Part of a small language model's weights.
Size: 10 layers, 8 heads of 64 (1 for keys and values), 34.9M parameters.
Architecture: RMSNorm before each block, rotary positions, no biases in attention or MLP.
Training: a variant of Muon for these matrices, 365M tokens, 10199 steps.
MLP neurons of a small language model. Each row is named by its layer, matrix (gate and up: input weights; down: output weights) and neuron, and shows model dimensions 256-319. Each number is 128 + 32 x the weight over its row's rms, rounded and kept within 0 to 255. A neuron's up and down rows have the sign that makes its largest values positive.
Before each neuron's rows, "fires on" lists the tokens most often at its 100 highest values on Wikipedia text that the model never trained on.

fires on: "\"", " \"", " |", "\n\n", "E", "0"
L4.gate1124 [178 175 102 104 153 145  89 165 154  76 122 148 199  93 134 174  82 104 130  79 149 156 112 106 151  98 116 118 100 146 106 120 116 103 208  94 136 127  88 131  99  90 121 128 140 137 144 119 138 176  98 143 131  95 158 171 127  24 143 190 146  69 128  87]
L4.up1124 [135 157 164  97 189 135 120 186 123 188 106  77  92  74 100 150 103  92  75 167 184  84  94 154  65 116 137 169 141 114  89 186 125 134 114 138 114 146 122 135 110  88 127 122 161 134 131 135  77  77 104 122 128 161 137 115 168 113 100 105 155  96 188 153]
L4.down1124 [105 173 177  65 121 157 128 190 127 132  86 119 159 120 127 179 110 116 100  71  94 154 100 125 169 119 151 101 108 173  99 162 145 133  72 142  90 113 137 135 180 156 149  69  54 167 152 134 159 149 144 108 114 126 117 100 145  55 144  94 193 104 125 108]

fires on: " |", " of", " as", " =", " to", "="
L4.gate473 [105 174 104 142 146 138 120 147  94 116 154 121 102 159 104 124 146 121  85 146 116 128 119 148 162  86 150 124 127 131 142 127 138 116 133 110 135 197 164  93 148 141 183 139  92  93 144 136 117  86 116 111 152 141 132 110 107 121 145 135  85  74 126 127]
L4.up473 [104 117 180 117 139 134 122 166 115 135 106 107 101 126 139 142 151 140 115  66 168 149  89 126 114  90 169 137  85 120 130 126 160 156 150  99  92 146 180 141 135 153 159 136 130 140 118 133 112 149 105 156 187 106 131 155 106 131 186 108 110 146 111 137]
L4.down473 [129 180 139  99 157 148 159 103 153 146 160 102 122 119 138  80 139 135  93 158 127 133  95 141 160 114 138 138 147 160 174 148 132 150 139 147 129 135  97 143 173 207 134  94 127 174 154 175 164  97 121 143 127 193 180 154 123  91 139  95 156  97 134  88]

fires on: " (", ":", ",", ";", " |"
L4.gate738 [ 55 135  92  81 129 105  88 130 108 135  97 126 161  84 128 122 131 138 156 114 173 119 139 131 137 106 151 123  81 148 144 171  99  66  95 134  74 153 104 123 134 137 146 129 124  96 133 169 162  48 102 138 189 101 145 151 114  95 123 145  66 116 118 110]
L4.up738 [108 187 137 168  99  77 120 141  73 119  49 144 220 111 117 150 142 130 149 114 121 136 119 121 113 106 144 120 122 134 110 142 116 105 122 117 116 156  84  93 129 118 103 139 152  87  75 135 109  83 122 187 159  95 148 184 128  77 100 132 191 167 170 102]
L4.down738 [120 141  91 161 115 111 110 160 104 101 156  41 129 140  81 138 132 158 118  99 137 161 134 150  86 163 113 101 161 161 122  38 163 144 129 154  90 185 131 160 104 121  90  79 145 110 120 152 160 126 133 106 137 146 115  92 143 136 124 164 101 146  91 143]

fires on: " |", "|", " help"
L3.gate1021 [107 151 109 129  90 101 119 161 131 122 123 121 137 135 173 170 127 128 133 178 141 129 140 127  81 135 107 122 130 126 110 130 143 110  96 131 164 153 119 131 124 116  95 133  97 159 164  73 107  94 145 108 120 208 143 108 142  72 145 112 154 136 143 183]
L3.up1021 [157 160 177 132 127 110 169 149 126  98 126  93 148 169 162  75  41  95 118 126 150 155 115 146  80  38 140 132  94  84 166 189 121 127 109 165 160 120 198 130 178 142 133  50 142 171  75 150  48  97 133 125 192  66 122 133  87 110 156 163 168 132 145 157]
L3.down1021 [127 161  77 105 110 107 168  98 168 151 129  97 140  86 112 166 199 108 139 131 158 125 175 101 186 111 165  95 145 166 163 103 110 120 158 124 119 122 124  72  93 124  89 105 131 192 121 156 193 146 118  99  40 133 129 138 105 112 121 149  97  60 137 114]

fires on: "h", "so", "go", "ova", "ne"
L3.gate682 [120 120  86 125 126  83 120 158 167 160  95 127 115 117 158 131 101 119 178 107 121 112 135 113  58 151 109 100 178 155 165 131 133 137 112 111 109 149 116 180 115 177 160 135 117 160 146 108  79 154 139 157 158  97 178 182  70 122 145 156 134 139 134  98]
L3.up682 [ 78 115 100 180  92 120 115 136 130 158  64 149 134 149  86 148 166 127 171 130 131 123 198 122  97  86 165 156 159  84 147 125  82 178 104 124 126 160 167  75 101 116 133 165 115  49 128  92 136 141 116 103 132 102  96 120 168 139 162 165 146 117  98 111]
L3.down682 [131 136 108 156  84 151  87 133 106 171 158 163 140 105 125 108 138 111 134 187  75 116  87  98 141  76 148 127  96 105 119 149 148 186 120 101  93  97 157 114 120 183 154 151 159 169 170 126 148 113 142 154 167 133  92  87 102 128 139 202 155 170 216 110]

fires on: "ti", "t", "us", "ific", "if", "et"
L4.gate416 [ 93  92 108 102 103  95  84  95 150 113  82 188 157 123 118 149 176 100 121  82 135  84 152 186  84 133 100 121 125 151 168 112 100  96 113 133 136  98 101 165  52 134 139 128 125 146 120 133 108  91  90  85 125  91 120 168 120  84  96 174  57 122 137 103]
L4.up416 [ 90 135 109 135 100  73  76  98 112 163 118 120 145 114 140 124 105 125 104 107 119 134 117 124  91 137 163 103 149 153 131  92 214 125 163 153 134 186 138 166  79 129 137 146 163 133 172  82 133 174 142 116 216 145 116 147  67 108  79  81 151 122  99 128]
L4.down416 [115 113 165 118  93 143 165  96  49  90 127 177 167 164 160  75 114  91 198 139  98 112 156 185 125 153 119 171 123 127 157  77  69 163 156 110 109 120 119  89 108 119  81 103 193 121 172 130  72 154 123 147 136  93 180 105  68 140 139 120  75 120 138 112]

fires on: " |", " in", "|", "  ", " a", " of"
L4.gate352 [ 76 216 146 156 196 118  79 151  82 136 150 125 128  92 108 222 150  82 113  39 104 113  78  59 158 136  79 138 120 128  90 157  96 116 145 102 134 144 197 105 105 187 134  81 128  93  95 131 102 168 119  57 184  77 172  84 116 108 175 140  95 179 166 118]
L4.up352 [ 91 145 162 183 160 139  83 138  76 145 107  86 122 131 150 115 114 155 167 113 118 157 128 211 127 140 117  96  77 146  83 130 107  64 183  93  99 165 143 161 108 175 109 126 128 120 123 135  50 158 129  53 155 165 105 111 188 134 140 144 135 135 136 154]
L4.down352 [132 141 141  99 100 135 100 124 181 117 132 123 108 113 130 137 148  76 139 134 125 128 171 122 110 126 187 113  97 154 131 149 128 153 196  91  68 160 113 159 128  98 120 133  41  83  67 128 122 116 175 158  78 178 102 174 178 129 130 113 115 156 104  94]

fires on: ",", " and"
L5.gate1170 [125 106 120 115 179 116 140 125  72  84 191 107  90 120 136 162  92 156 173  89 132 177 142 113 150 124 106 177 185 106 184 202 169  93 113 106 116 123  95 154  90 115 121 134 125 127 148  95 225  86 165  64 147 102  68 115 123 109 193 139 140 156 177 109]
L5.up1170 [ 64 123 135 115 142 112 123 123 117  88 130  96  97 152 139 143 128 104 169 134 104 152  91  79 120 146 140 123 141 142 150 163 169 144  98 138  76  90  73 153  95  99 143 153 221 143 116  95 167 120 123  90 137  97 131  92 127 109 139 240 231 117 165 108]
L5.down1170 [169  82 183 101 139 151 103  37 117  82 164  90 104 137 122 109  76 147 200 153  94 155 139 119 132  83 153 154 172 114 156 133 162 108 121 107  79 172 131 130 173 114 116  94  82 117 138  75 196  99  88 179 125 174 135  87 148  46 112 154  85 129 133 104]

fires on: ",", " and", " but", " s"
L5.gate424 [120 133 164 118 134 153 144 103 115 125  93 119 125 165 138 118 143 124 115 186 172 167 171 122  92 165  95 184 135 158 111 144  80 149 124 128 182  92  96 140 209 134 138 118 150  94  53 142 144 119 169 174 132 132  75 119  92 135 121 112 148 134  52 137]
L5.up424 [139 165 122 176  66 165 124 132 108 154 205 136 101  79 171 151 108 202 144 115 154 139 148  67 113 171 143 162 105 141 153 128 195 133 150  86 121 140  76 178 130 130  84  60 122  95  76  72  75 126  93  94 153 109 155 203 124  91 108 180 187 146 160 142]
L5.down424 [ 72 189  90 190 145 161 146 151 131 157 115 148 133  87 162 127 142 142 126  79 102 121 152  91 180 155 116 142 169 104 127 162 155 103  83 126 127 187  13 165 190 140 140 136 124 159 145 162 115  83 106 119 134  99 142 192 183 137 165 130 172 165 103 122]

fires on: " |", ".", " of"
L5.gate74 [137 151 178  76 165 105 109 144 116 157 169 175  82  63 105 125 158 112 141 153 139 152 130 107 180 148 100 146 103 148 175 105 147 123 138 146 163 124 145  89 121 114 107 170 143 124 121 135 155  75  70 174 124 127 138  80 135  88 133 136 116 161 113  58]
L5.up74 [ 94 129 145 187 135 116  68 175 118  79 123  85 177 178 162 142 123  99 169 128  53 161  52 146 100 194 150 108 187 155 144  88 155 133 102 144  96 160  85 103 184 152 127 106 109  68 175 139 168 123 109 105 112 144 146  81 149 129 113 152 130 141 153  66]
L5.down74 [ 87 200 177 122 186 112 118 167  71 101 169  96  62 110 102 136 130 137 194 137 158 125 142 119 192 133 157 172  93  74 105 131 125  93 113 161 129 125 173  72 111 142 124 127  98  86 168 119 202  85  85 152 190  51 134 159 150  96 125 177 142 140 160  91]

fires on: " of", "s", "'", "e", " in"
L4.gate744 [144  92  74 115 130 180 141 138  46 146 131 117  44 121 115 152  87 146  84 175 139  64 147  74 133 161  87 118 134 142 157 153  95 147 127 125 169 152 166 138 143 155 158  99  59 119 154 126  70  82 113  93 141 120 150  90 143 135  98 120 147 185 138 103]
L4.up744 [123 135 136 192 129 209 101 104 119  72 108 123 156 168 165  86 142 178 153 166 132 110 183 103 168 145 137  99 163 175 128 183 164  81 150 115 183 126  95 155 117 103 116 102  72  91 181 195  83  89 131 103 106 140 166 129 151  79 134  89 178 122 140 170]
L4.down744 [ 81  97 142  96 139 132 168 166 198 128 155 133 107  83 152 145 163 123 111 106 101 130 134 104 135  86  85 141 145 122  96 124 162 115 163 126 118 155  66 116  92 130 102 201 137 110 158  98 113 133  88 231 119 147 142 153 152 163 128 130 101 117 139 101]

fires on: "\n", "s", "'", "har", "="
L4.gate1002 [119 120 116 137 133 135 124 140 128 137 115 121 160 133 118 170 127 181 100  84  70 172 178  86 120 133 160 149 110 138 166 102 145 134 173  56 114  63 142 179 105  90 117 197 153 157  90 135 138 152 108 180 114 172 149 142 107 126 141  76 100 119 138 141]
L4.up1002 [186 185 102 113 111  86 139 181 134 101  94 144 117 181 164 158 130 124 135 165 128  81 135 152 135 225 134 114 137 145 101 180 165 129  93 170 140 115  99  90 173  97 161  85 114 189 145 183 167 145 151 114 115 154 148 171 145 136 132  77  34 126 176 135]
L4.down1002 [147 106 147 130 100 120 132 117 164  93 144 177 137 101 147 121 163 158 167 217  97 136 148 173  91 128 125 130 138 145 159 155 106 130 143  92 171 146 115 116 127  78 141 108 122 149 100  87  98 129 131  96 145  85  97 173 122 102  80 151 132 121 123 130]

fires on: " and", ",", " or"
L4.gate1330 [151 132 158 120 129 126 100 108 128 123 128 136 126 100 132 154 189 133 110 164 133 146 161 117 118 131 129 131 113  98  93 137 115  81 104 108 127 116 155 117 151 123 110 110 116 205 141 130 165  93  80 147 167 114 131  77 127 136 116 159 101 153 124 124]
L4.up1330 [130 113 140  87 137 110  83 120  80 109 121 111 157 130 164 151 134 106  97  96 152 140 166 107 103 141 131 149  59 199 130 110  80 131 114 130 123 129 149 167 148 178 127 120 167 136 129 146 131 122 137 172 109  96 153 123 146 125  72 111 226 155 150 153]
L4.down1330 [ 62 123 125 188 164 103  89 183 143 118 110 105 130 132 128 132 168 149 146 149 185 123 139 137 133 190 129 202 187 124 134  60 159 179 122 126 135 122  94 163 138 146 124 168  24 140 111 149 134 106 138 175 148 146 164 160 205 154 103  90 116  81  73  80]

fires on: "|", "-", ":", "=", " |", "\n"
L4.gate815 [151  80 163  88  81 112  82 131 105  96 134 194 175 146  86 109 121 110 101 143  65 142  89 111  97 157 138 108 140 127 121  86 137 120 144 118 144 152 133 149 133 142 120 156 132 148  70  91 123 140  93  96 150 134  55 130 152 169  93  94  74  77 225 123]
L4.up815 [193 166 100 177  99  91  88 115  67  92 129 179 124 122 110 105 129 113  85 165 183 114 106 130 109 159 123 105 100 146 132 129 201  72 124 162 132 113 114 140 128 113 174 166 114  92 183 184 148 116 101 127  87 174 175 135 105 124 161  80 101 116 169  95]
L4.down815 [123 126 179 143 124 139 100 179 103  96 175 136 134  66 184 103 135 119  89 112 151 104 141 141 156 119 139 174 127 219 187 108 115 104 137 194  57 109 183 111  91 144 166  90 130 122 174 150 144  83 109 110  92 114 120 173 108 137 129 103 161 144 106 108]

fires on: "ly", " of", "y", "idi", "ely", "ing"
L5.gate476 [ 88 113  77 152  83 155 121  89  58 111 129 120  90 153 135 171  83 109  69 152 111 113  88 109  96 163 141 140 163 102  74 166 160  97 163  87 145 163 127  94 152  80 135 177 174 145 179 172 108 158 125 136 128 162 114 163 165  99 181 139 147  83 151 119]
L5.up476 [143 111 115 112 104  95 132 159 113 151 107 152 154 141 121 142 121  89 148 110 212 187 150 152 113 119 108 128 151 135 182 153 153  96 150  80 152 137 124  86 167 118 136 118 143  80 118 143 122 145 115 140 138  55 112 105 112 138  96 128  95 122  78 178]
L5.down476 [217  79 142 133 139 147 144 159 120 133 150 118 136  90 112 163 116  94 133  66 159 106 158 209 102 120 118 127  96 140 147 116 124 110 169  95 125 120 189 120 176 103 123 107 125 116 133 118 139 146 133  93 124  87 150 129  75 112 110 174 105 123  86 113]

fires on: " one", "os", "cc", "a", " ground", "c"
L4.gate245 [124 134  96 116 145  97  85 135 137 133 117 134 171  97 162 174 113 130 171 131 115 142  97 135 158 155 139 152 125  84  53 151 148 112  53  94 168 127  84  98  85 126 183 105 122 143 135  98 173 113 120  73 114 151 107 144 144 112 142 161  68 168 128 162]
L4.up245 [173 135  94 104 147 109 138 170 102 121  99  74 159 147 137 116 141 105  93 174  73  75 161 153  90 134  93 106 134 181 144  71 152 109 178 146  83  89  76 127  70 189 154 162 127   9 185 116 165 187 151 140 107 119 135 145 176 164 160 132 113 134 154 122]
L4.down245 [117 159 139 178 184 137 102 109 155 168 163 166 106 119 107 118 172 112  79  93  93 176 116 118 117 183 129 122 129 138 122 149 123 124  81 127  92 134  77 138 178 138 161 102 115 128 140 114 147 113 136 117 104 169 180  69 164 160  94 120 155 137 149 114]

fires on: " |", "=", " \"", "1", "2", "|"
L4.gate766 [119 130 176 127 119  91 142 154 139 164 144 165 104 112 145 134  94 160 133  99  87 132 154 134 110 212 117 124  88 116 145 115 163 110 100 100 168  79 196 160 158 159 150 146 112 127  99 185  57  99  90 145 135 105  48 124 105 213 122  85 153 133 222  93]
L4.up766 [104 133 155 146  75  77 119 174 116 160 146 116 148 118 100 169  76 181 100 136 127 145 101 116  94 113  77  30  77 185 140 127 204 155 175 161 191 101 179 136 161 158 133  98 123 122 119 144 148 171 162 113 121 130  91 133 117  89 121 132 148  63 142 104]
L4.down766 [153 116 227  66 131 173 103 201 145 116 177 104 130 179 109 110  87 122 165 140 116 133 157 142 149 156 170 114 136 199 131 138 126 140 160  81 118  95 157  97  99 156 149 168 101 172 100 127 135 123 136 140 144 104 133 120 152 172 142 116 177 126 118  58]

fires on: ":", " |", "\n ", "|"
L4.gate234 [ 63 117 125 117 140 170 141 142 140 158 111 115 126 106 111  68 114 159 203 141 105 133 127 119  81 138 148  91  97 151 146  76  83 171 168 113 109 137 159 123  86 125 201  67 144  80 180 189 183 131 136  55 127 145 160  45 108  57 165 142  89  85 132 122]
L4.up234 [143 135 118 175 134 162 133 104 146 134 137 128  83 157 100  99  42 181 138  91  98 124  96 119  76 104 113 102  64 146 128 123 131  99 161 137  70 129 122 103 121 113 142  98 120 152 150 186 136 133 111  93  89 177 158  67 106  44 129 178  95 122 104 152]
L4.down234 [153  99 153 155 121 159  71 112 135 175  90 103  83 129  92 151 125 146  99 165 149 122 144 155 134 115 108 152  90  83 120 141 152 108  70 140  96 110 137 139 122  99 132 160 135 200  83  87 125 101  85 153  89 137  72 171 182  47 122  79 166 131 156 192]

fires on: "=", "ove", "ba", "pp"
L4.gate823 [ 81 160 158 123  65 105 103  97 123 123 127  89 133 132 116 106  97 136 101 136  93 167 172 159 157 142 126 110 127 132 121 138 147 151 148 111  98  94 144 113 122 141  36 150 152  74 168  55 155 152 155  85 141 119  89 146 118 102 116  86 123 117 179 159]
L4.up823 [121 202 144  94 130 131 105 124 161  80 115 110  82  62 132 147  96 186 134 152 121 144 188 146 208 148 130 152 137  81  81 147 127 143 154 108  95 127 135  48 114 145  42 162 143 115 159  72 102 178 154 124 131  84 172 132 132 138  55  90 152 121 141 140]
L4.down823 [ 97 129 133 108 109 155 174 137 132 150 175 124 153 135 128 107 154 199 130  56 124 116  98 160 184 139 144 145 165  84  77 166 160 115 153  86 138 139 107 126  96 130 116 145 119 119 100 196 137  88 139 144 173 155 174 131 122 107 134 144 144 147 119 150]

fires on: "in", "ar", "us", "out", "on", "o"
L3.gate529 [103 124 122 127  93 146 159 162 110 136 178 121 130 129 118 104  97 137 188 131 135 204 171 128 170  62  80  69 138 140 148 108 117 123 198 169 170 132  45 152 148 151 174  90  92 123 126  85  83 172 123 102 103 186  95 144  90  95 118 126  62 159 155 151]
L3.up529 [175 177 148  80 190 112  79 136 166 154 160  85 109  93 143  77 109  76 158 114 122 170  92 118 133 121 122  93  52  91 119  79  74 138  92 111 127 114 116 183 170 139 141 127  91 139  98  81 178 164  88 125 106 146 148 149 158 139 104 146  84 107 120 135]
L3.down529 [ 95 135 102 171 124  64 151 162 128  76 120 134  96 112 150  82 170 104 127 104 101 148 126 146  77 166 106 118 174  92 170 112 160 128  99  66 153 118 123 127 123 138  82 141 131 116 141 146 140 125 142 148 143 128 110 112 142 205 104 106 167 169 151 109]

fires on: " of", "ti", "on", "us", "ine", "que"
L4.gate1245 [160 133 157 129 104 108 147 121 124 142 205  83  90 109 108  83 120 127 196  91 141 123 100  45  73 167 112 105  65 161  67  74 105 127 162 169 138 113 155 104 128 130 111  49 118 110 130 168  89 149 171 120 101 102 142 176 139 134 112 175  81 117 130 116]
L4.up1245 [145 199 110 126 112 110  58  96 113 184 163 135  84 138 153 122 134 141 120 144  86 128 133 175 146  98 131  85 119 133  94  74 140 151 152 158 103 113 129 156 124 134 121 108  50 127  60 179 161 145 119 107  96 145 106 127 144 127  87 148 127 180 130 130]
L4.down1245 [121  96 116 139 150  97 219 150 144 103 169 124 117 106  98 115  93  58 148 140 117 145 119  91 110 127 138 170 166  73 167 170 115 156 132  97 154 140  61 111 124 127 134  76 185 122 152  99 136 131 141 149 152 101 145 145  99 178 132 127 122 133 141 143]

fires on: ",", " and", "ly", " or", "-"
L4.gate1303 [ 98 210 180 145 127 119 125 133  97 101 129 100 170 159 128 169 122 140 107 166 187 196 127 141  76  72 165 154 138 119  98 118 120 114 124 112 139 148 152 126 172 174 135  99 120 172  59 168 119   0 168 178 106 151  54 146 150 136 159 152 164 186 152 147]
L4.up1303 [138 198 132 143 146 166 163 111 147  26 148 127 158 143 176 114 111 122 112  89 136 166 153 111 158 120 140 115 209  89  61 113 157 118 137 125 126 116  73 155 151 166 152 103 112 141 120 157 107  71 124 129 111 100 121 163 162 110 135 106 136 138 144 126]
L4.down1303 [154 138  71 128 175 146 118  60 143 164 128 149 118 112 156 133 146 125 112 112 139 144 139  86 123 116 132 129 104 140  76  99 177 131 137 111 127  87 127 130 142 103  99 104 144 116 148 164  96 107 145 145 113 153 149 123 148  97 121 164 119  20 175 146]

fires on: " \"", " to", " |", " '", "e", " of"
L4.gate364 [172 163 113 119 169  76 119 142 107  80 128 117 120  53 111 226 154  81 122 123 162 133 131 186 175 100 127 131 137 121 146 141 152 118 145  97 150 162 155  64 120 139  60 139 156 120 145 117 167 166 151  93 153 125 113  73  69  90 152 135 199 108 124 134]
L4.up364 [136 145 170 108 135 131 124 133 185 142 185 117 101 130 126  90  70 175 130 120 115 154 167 119 210  99 129 154 124 100 124 198  95 112 156  69  77 124 184 176  85 162  91 180 115 152 151  82 103 116 107 100 116 153 106 111 186 197  70 145  73 148 166 169]
L4.down364 [ 30 150 124 165 110 140 161 148 140 114 163 163 133 106  90 132  84 170 196 133 135 107 131  78 187  41  86 148  92 137  91 124 152 204 152 135  79 133 104 114 137 148 181 107 135 104 113 181 169 114 177 102 103 150 178 114 111 151 108 183 132 127  97  90]

fires on: " with", " while", ";", ",", " though"
L4.gate1294 [125 192  81 152 132 153  90 140 156 154 149 136 113 113 103 146 138 122 183 188 118  99 171  77 100 143  75 124 137  55  86 124 191 140 116  91 131 135 101  80  54  73 101 112 138  92 159  98 156 162 184 128 147  96  92 118  88 139 100 163 135 127 148  97]
L4.up1294 [153 146  95 122  77 171 148 154 146 135 132 136 123 130 114  88 122 155 115 118 170  93 140  72 165 101 127 112 150 152 136  79 140 103 188 119  60 127  97 147 206 196 111 133  89 153 138 151 104 118 178 137  71 175 143 124  72  96 105 128 113 124 151 131]
L4.down1294 [ 97 159 103 103 128 128 119 124 131 140 122 154 111  88 142 130  90 155 177 131 123 105 142 168 135 134 185 128  84 117 120 151 147  83 105 162 149  76 124 181 107 123 110 178 217 127 125 140 131 144 141 104 107 121 137  59 135 114  97 145 150 109 136 112]

fires on: ",", " in"
L5.gate571 [107 128 141  96 150 103 100 169 125 114 174 112 100 154 120 159 162 112 150 138  77 107 160  78 104  96 101 138 119 129 120 198 121 100 167 114 115 148 141 154 153  59 125 104 160 115 156 103 173 104 156 133 100 167 115 118 155  93  97 196 180 117 223  95]
L5.up571 [129  79  94 104 122 136 148 121  98 120 100 116 105 169 156 164 162  63 148 123  96 134 146  98  87 121 114 202 132 181 131 102  99 124 175  87 126 160 122 168 126  72 178 129 179 100 156 113 155  84 139 123 117 129 103 151 196  65 134 149 153 163 194 148]
L5.down571 [155  52 116  92 119 129 137  95 147  59 131 137 147 143 145 106 105 113 120 109 134 152 123 137 106 126 123 138 138 145 157  89 165 141 164 124  97 178 123 103 163  71 149 136 109  91 103 147 121  93 122  98  80 147 105 190 136  14 141 200 142 122  81 162]

fires on: " of", "ve", " I", "y"
L5.gate877 [ 76 147 124 137  91 171 123 129 102 167 140 134  49  81 155  59 137 114 142  98 140 162 145 155 123 164 181 110  82  93  98 128 120 107 185 192  88 150 160  82  72 115 127 152 133  89  97 166 110 122  38 132 179 159  89 178 131 111 211 102 149 147 123 114]
L5.up877 [165  93  94  78 121  94  54 160 115 110 138 138 129  78 113  73 138  68 126 152  61 103 139 154  92 133 116  73  95  77  76 131 130  96 183 163 164 140 152  78 156 161 109 154 103  92 109 173 175 164  55 129 134  89  99 161 169  82 123 113  56 109  52 155]
L5.down877 [141 125  87 148 201 109 177 140  85 138 128 150 141 188 202 151  50 126  84  79 116 183 130 154 106  68  88 152 139  44 132  83 114 206 150 176 146  91 132 167 120 121 129 121 119 146  51  81  67 118  80  61 120 102 181 153  67 139 102 113 176 104 114 176]

fires on: " |", "ist"
L4.gate328 [158 113 142  98 138 129 213 153 162 154 163 132  79 132 152 114 145 119 132 181 183 167 182  57 122 105 100 127 138 111 184 119 116  95 142 107  96 109 129 140  83 114 148 142 153 136 116 165 123 154 132 126 151 188 110  82 128  83 127  99 109 180 117  85]
L4.up328 [163 164 141 148 131 172  92 144 142 118  91 114  91 147 143 167  34 121 127 141 128 153 133 119 127  83 164 171 142 152 188 104 113 142  88 108 114 104 183 151 152 122 153 112 144 102 119 146 149 173 145  81 101  86 101  98 126  90 156  88 131 136 154 134]
L4.down328 [120 177 116 147 121 150  77 119 120 116 159 106  81 139 162 132 114  78  98 163  85 121 156 108 120 113 140 110 157 142 159 117 109 121 102 135 128 148  68  60 129 169 103 158 159 153  96 125 134 105  88 155  98  73 109 162 124 101  77 134 104 105 116 147]

fires on: "ter", " appearances", " debut", " first", "ne", " career"
L3.gate570 [123 160 159  65 153 162 162 157 132 169 143  97 149 141 110 157 165 105 118 120 128 195 123 167 148 142 118 111 124  80 161 199 133 150 148  57 171 197 159 116 145 169 105 132 128 133 136 156 137 131 114 135 140 110  60 129 155 108 118 114 137 101 174 160]
L3.up570 [162 242 166 126 121 143 125 122 117 138 125 116 117 145 168 173  96 125 111 149 121 166 122 143 135 191 164  70 100 113 110 104  90 178 153 131 172 107 127 154 183 107 161 158 121 143 146 171 150 171 103 137  81  94  44 157 175 159 134  78 129 193 153  74]
L3.down570 [137  93 118 143 118  93 177 140  95  92 153 161 124 136 170  82  93 109  85 147 157  98 126  68 146 125 135 146  86 140 138 125 152 199  78 156 125 123 144 185 178 143  75  90 131  98 151  26 115 152 175 110 172 116 101 118 155 138 127 116 129 163 218 175]

fires on: "ed", "ly", "se", "d", "ood"
L5.gate1265 [128 111 110  65  69 140  79 165 121 121 127 120 175 130 208  26 140 136 141 173 123 112  84 134 152 144 149 119  81 159 163  61 192 187 166 162 112 128 124 106 108 147 127 125 186 155 181 144 123 117  93 188 160 144  91  92 111 118  54 126 129  95 128 164]
L5.up1265 [128 135 182 156 152 158 125 113 162  40 158 235 115  89 143 117  69 148 131 151 161 148  99 179 112 174 108 168 150 120 163 133 133 121 110  84 106 156 122 112 153 191 113 128 183 102 161 117 127 112  99 148  74  99 118  70 164 155 122 106 137 103  75  50]
L5.down1265 [ 80 158  98 136 123 111 134 118 121 125  97 130  86 109 111 191  86 117  80 122 106 130 157 145 128 149 141 118 130 144 124 132 115 177  60 123  91 167 119 108 114  98 168  96  75 169  81 107  71 162 118 124 184  94  86 157 100  82 111 127 116 145 143  90]

fires on: "n", "x", "a", "d", "c", "N"
L3.gate735 [121  94 142  78  72 160 120 164 143 132 137 136 145 124 101 147  94 176 115 130 133 159  87 163 163 173 177 171 123 135 126 156 116  98  94 151  69 117  93  90 128 101 143 149 119 128 165  85 155 106 128  80 136 161 139 117 141 126 126  94 154 166  95 115]
L3.up735 [150 125 156 126 159 164 158 145  95 112 122  66 116  93 137 150 123 117 120  56 135 123  83 143 119 194 118  69 125 109 109  93 153 122 143 143 104 104 121 116 117 111 149 115 152 126 131  86 180 190  84 120 105 157 140 179 141 142 144 128 144 185 178 130]
L3.down735 [161 108 194 183 164  79 190 167 116 101 127 129 112  69 119 119 104 170 133 144 115  70 134 146 102 182 158 134 105 117 109 192 145 180  81 140 103  79 151 159 142 149  43 198  97 126  76 203  97 104  92 100 138 154 203 160  70 144  85 161  79 121  78 171]

fires on: " Ne", " ne", "ne", "N", " FRA"
L3.gate367 [157 120 111 132  94 108 155 128  73 112  86 122  87 130 114 179  99 173 203  46 175 114 212  56 146 166 180 109  86 146 142 143 171 105  92 145 123 162 140 155 130 150  88 175 101 109 168 141 119 134 150 116 169  49 118 133 146 127 132 149 126 143 113 105]
L3.up367 [122  67 121 149 130 177 125 134 114 147 142 120 126 106 125 200  89 178 192  78 142 114 118 122 138 182 161 120  58 175 173 117 192 152 108 120  52 135 140 148 132 187 138 187 155 163 126 179 118 177 105 160 129 114 155 148 157 157 106 139  70 180 153 152]
L3.down367 [ 51  76 113 103 147  85  91 143 100 136 130  99  83 153  96  97 129 153 148  93 135 140 177 135 103  97 120  91  81 107 164 130 134 131 105 136 131  76 115 150 127 138 154 115 155 112 178  88  51 136  83 129 160 147  97 182 163 141 121 139  82 176 130 125]

fires on: "d", "t", "ed", "ged", "se", "lt"
L3.gate1065 [125 123 174 116  74 166 117 118 114 113 150 145 123  64 148 114 165 119 121 111 117  81  49 133 158 170 145  40 192 128 128 176  98 171  91  87 109 128 121 134 123 122 123 185 196 169  99  92 177 110 101 140  92 107 146 109 129 191  90 136  82 108 127 191]
L3.up1065 [110 166 152 119 117 204 131 106 134  65 200 168 163  79 130 171  73 114 137 121 117 127 146 116 149 164 157 181 155 136 153 107 158 172 155 147 154  79 114 139 155 191  63 108 128  94 124 178 126 174 122 149  74 121 137 148 174 158 146 136 119  65 100 122]
L3.down1065 [137 136 139 133 113 153 119 121 133  65  72  92  93 160 151  70 120 146 164 115  86 109 115 147 103 156 136  45  99  92 125 166 135  90 121 169 152 156 144  57 131 127 106 119  89 178 119 127 116 169 127 131 170 112 149 141 104  98 151  97 100  98 115 133]